Weights of a small GPT-style language model, trained from scratch on English Wikipedia.
Size: 18 layers, width 384, 6 heads of 96 (1 for keys and values), 33.7M parameters.
Architecture: LayerNorm before each block, rotary positions, tied embeddings, attention and MLP in parallel.
Training: a variant of Muon for these matrices, 598M tokens, 4565 steps.
MLP neurons of a small language model. Each row is named by its layer, matrix (up: input weights) and neuron, and shows model dimensions 144-239. Each number is 128 + 32 x the weight over its row's rms, rounded and kept within 0 to 255. Numbers have three digits each.
A block is one neuron, or neurons of one layer that tend to fire together. After each block is what it responds to, as a language model described it from the Wikipedia text at the highest values.

L4.up220:131158148168101116116193163099114120110170118158133118153106111165089102169115113121171085089061187157100138142171096139169073136098150131142173156089073133108102142127172127153139118057086091117102119102104164129097076160123093161094143147218157150124157150164112120152149171141145165129
L4.up922:111100192134139153101074156132164136125126159150094149151144079145120133196201113190099116138166152131098101125120111149090146110111154135163121137125114096105160068100167102153140165145135154122109124137112143147112155065095117145130102126098081115119170182161129099073178118127160074057
L4.up944:148133120100113129118150142121174131149096156084159120147160150149114134090084110091128137086146126137116122136113111149155163150151149148113144073087064100172165111122125146064139189126106075141143153081101121149120119097153131118125097078138100104102115154117184077127171132133150177093
L4.up1125:114151151129119164119164178177177056077080176064106104148092178126161157120190117140148121085132146133118120078102138132087102128135107186137100136066149190170136154150120134129078159098182087166160118084122147154105087057120190141112151198076094170159114147133151126087179102097158124154
L4.up1187:194091159112174149144138120132127154148144150121113134187125080178104130067151078134090095121185107124136170134123139074167161103183166117134149051049106124134111157173160148119155141066132172092141146125146163139154114154110194118126185127115114145114060117135072155086158087110165118136
L4.up1256:111133141089119101108162106136100138134153140114075064126090133120129091146102098132130194140116098133057128149147108130138160138171111144108103094039146129156117154096191141122155118190100155146115167126113106124120114107125138116107146132110116137094151110141114156111177134121132154160
L4.up1426:154143108132111150171145175120140108112134104104088120124100184104110200087110087145131131160095188114126114054106152153159157122135118157147184090131101112125066118114058122104137191131159127082099129173114133183099155098090126101105162177143073138119151116126098089093094140150102154126
L4.up1458:156118121138153134108155126178140167108182130101131161109079085148094157166147093170133094146097145075123070122122186149100168028128109120104136147098080139099124176136145104125043141166102116159121151118127205132150096056107136090070131119090101140124150158137167162137113149147075161110
Clause-opening prepositions

L8.up763:132083131112095078178149142161085115106109120119102080157099112153161086114145133106145182108141136171102167139089135157114163135041117142121100122118091145151064118144120055128039133112132234177201150095121173100146154156122152094081143110077109189105114130121144155113076116108105166111
Date component tokens

L9.up27:120138110126118048151149074105084173060094139118159075111105056087167128135146122116108102176146168129106140142071163112142106095151124164175115155130132165102158108102130173143096133172121091049103174216058112146063076177131166135097150122115048135151131108165117100097205164133144146120
L9.up278:079117107129130162088133104120059119100160046132145121057119109147149152153183131186092154169109197098099103144123134164095095126188127127109159180105099151151139103123155095189089134085129092104139154114185087145096060095153174152112162141134121174102078128141061144105197148119109114150
L9.up348:127138152146130182062122108161117194124104143103190072163115187129125151136119090149109157153103141160130128099091159144085140094095148143140117148105127091149088100082130147114169163128148151129118073096109130114122130077080111119165102161052165121074113151105079115101123136085121129171
L9.up893:092173140133184116108126048129107162170149193100120116116104133136152100123080119104141161095161173143081065126148161115133091164096117121085097129105113051202141212105128129153172141154134092138136097143148170144141098144133155144101079130136110116124150184154121097102146086049105063121
L9.up1185:171114172167145180103140131183126104113136117160160138133145141117155186107167158177140112176114140121131131084145111190097130143094107121116127119113118109157155108132142142145138125111111146151116097196093103106077201075093125131112093178159078108133093104152116141166137125106125116070
L9.up1401:072146113100171127155105108091117151132154101160152131154171136087181122123091124139147053066120152109101141131128130135116161134119140137109086112132099097126094166106123115176184137118064090125083140142047113114131129161189172098128166179125081136181166130102091125118121151116085061164
L9.up1508:071131105111128132121065138134113125089102156155136080132097181121156127173114084140112099151140177134098162166170112077079174151146104127059152134135124134187149128125102126181080108148208134143136147058100188131106119114086134104061148144081125099121093134167160148127148155116123192122
L9.up1509:114066101141116100099123103084123145086122126137129154081112109169128166123172082114082159161112128152086129094141121171090185132119147154131193173150129110118118133140114163077158106162142074128132181132111112109103151115146179103094063141150085136166102150140080150084120125118189102120
Closing heading equals signs

L8.up1140:150174128176127145097094121119089137119154165115155164098130185149113100112121120138116116183175148096141113100102109127131150156152189166153097126120158072142070149148151160105183128111135099127116127122137117146148064201102136118099145169102173179129195144115150111116156063137158104145
Closing heading equals signs

L9.up339:157050077148156126133162202133139164146167116099146130121102127111118124132078114105041085171125200180184151208125184130135137113125059155132171117186138087128117183144114066139103123117161147088126162094089135169117115143194197071160109169103138096139154073095161151096145138160138188103
L9.up396:138083148170189113175141085147181114137124189092139096074049131144153088151089105142046169181130120150160092148086097168126100132164130094111113163129116149170130180169119117084105111137095169168174069103130131066093120145115171110152156123136161106072143171092121144131127134193103147083
L9.up408:123141173128108144206162148132039142158180162080152175130085154137152144114106113149209128102156100102154145148120136116137183116076079129172082091116132059163103148130105121129132163068080130156119127143119129088143121107111125098154149132111164182121146107044125132162156078113113157092
L9.up872:145130158130150172135092101116151173128088168150147080159118148074152152096123133157097123084133134132122152100081063099185156085100142133121128090150129153161119115159104110112168142120147144125050130128173136132144102141151159070093147116163156160117127164091077164149170141066067157118
L9.up1127:138121102192133127123100116089132154173166215144161140144126176124113059096099199063135176179193158086123138107100090116109161140104061084153113165097122124152124183077147121157099122107091133075152057137105169128125121112166105092150136147124145153141138132076214118128136139138122096132
L9.up1158:127141113189150100083111121143080137136144124141163146124108129156106123086064137054146164141132112092144094140139145146159151108114145124118147116144070123152118127164142146085125108152155123155098094201069152151145131098128171099096099195112048083107105121109102090111124178138119174158
L9.up1309:189138138140122183105133114153175135128096104125168120146123148080100127093124109135128167122177054138068081097177100131122104097102123151119158061124103151109122197134121168151139144099103079131084078144168166120108097148183129073142151124082146092097154194097146101071171094118080153089
L9.up1479:162152131125114167122092156091153177090156172087118153111133125155092159103118167112157103140158125115185162130119117117063112123185122108099115151152147127140138163185067149144137139083131178115086090121153174110144100121170168162121185153089136136128145175079120096093136107069180097131
Sentence-initial "In" and completions

L4.up235:143143071169139111176105105150108083150158075169133162135140105135147114096068094101084087130085157175159123116151109140154116138052139142116120097141159128203135179109107112116143156089086160125142132135121141176185133132089094133129137159142090100100085145167136103153119103137114106147
L4.up634:163135121147173139161092194070130123156124113104095143166108122138135076134149105122122149109136066073113112070129128100153151136179114152145172090118082124122123042081161142147112121136160040169133142181133127118137165133076092137122107221089125096149110178143151104102159081182101179165
L4.up679:138052128106097157155121147085108114114129176122119131105184116152194118110104148146068118083135168090128117090165153061190136139087098109133050090168080163119083167117107178112098143050090153114091153128129187112174132095122134115112118134054044056137104092149152117175154116093132138114
L4.up768:094127105109135095075098104095114187106132136117100132197136121074159169130078134121138119160149132126145117090191143085140122102185126147121104113162102210116143128136079132158137080119105151105131119076116121226144091143174071102059115177083109123096170105151155172161105114098164111124
L4.up1141:114127154127145170107148176101106106158181145193100111089090143155134158091099157063141184128145133058150100117121103143127097079122095092118136112147115131048090111103157154141138123163137115078085139097150118221118134138056186108189129193105121110095081114071071117137081057087154095089
L4.up1155:121087085135151173045104137119047213127143137158149148136134122059131170076142089076123111136126093138157129113137139100136053114110142114097141123113115113120120127143155146139141128113094109150158167125128216188099127111154102118095160180085135185127121151116114142146118157131143166144
L4.up1264:138172102161075139134173125116073170134147096089120150098171156108113113152177120094088122126123139122074097120159138102139146080162185116092111110127080088133111088164151187147144132148123124174154150045153133123114149153122171085129110134179131093132148130146116099115186193167162146139
L4.up1392:120153105135111132165096126104149164122125130143087137147120107126112109131087108123149121163132131170092142151103117113065067123117113173108114087164172158103119170053103140101167152103104143112137144097165190138126117171099139122143130201149119116120085151101125193117123106138135146153
Word-initial C/Le fragments

L9.up73:063118086132112152138105089110082157097089082115144101177175149088104102060126103150166166176130092060145156064182115149143177106134082162182171181138099143148154082141113125148150147126158134098125095182098165143123099146125085126133132157105084200174096109098146160233086112131141167143
L9.up459:133118128125165137130152181174132167112161113046183064135130079083168090111160070123117170182080143118119139149081127096116122125097120124102118144186127081100145099097111146137087121104110128098145114184085177138140109204161124165144139084141075134116121124094117137109192117094108087126
L9.up466:127102063119126094139111135165115139113130165109128089168105106041124120094177135193078144142147111162135154098150100118096171103168084063133138160144119128110109095137132139115122084130152131108182131163077160187165191112090104129183185172137144086085088068100134169210132170119095210097
L9.up810:087106145179161094079118135171166107086097132110146147128181141099136138108131074124144111152071146123137120141152149078108169102088088138101133133201133093100098171128156183116180153100084151130117101136100106139150157108119078128110142093134112138111126132092123101160080112105167094069
L9.up894:093133081125138097234139113101160159069119116142124126124192151115121156081082117146098176127075151135188134096069168143138090117142076103155142130145117136118113139125112106071079127136187104091142143183091207118117150195100077165119129168098169170079083145080151145112184178112208184094
L9.up1079:112103125141123146153095076166102135077153117105128139126144193101128153093072099183114135095133120142120062080105101120118098126087134165155099160089135154123159105098108166135235128150189112108188157081121146112143134197107156112137146135103142119138130143133173142129092109098150113161
L9.up1366:147066132091128178144169115095175181130082176069134070138125082114086127146100090132148125161106079157151148104153065148113126085155133091131142092151117186114149109166160075149114179137148122134106147119162064163136150154115147188089114146113094225095153112113163102122132083084141113175
L9.up1472:120132061111110100157080138114093136123145140124095174159104092119118122129084106179157057186103085120157099075148160119137121122130123148093143160204121201108077122134145160140082099149123168122172093124077127175147156144153148125147164114129128150095149118069118117157061104108165153121
Token after a first name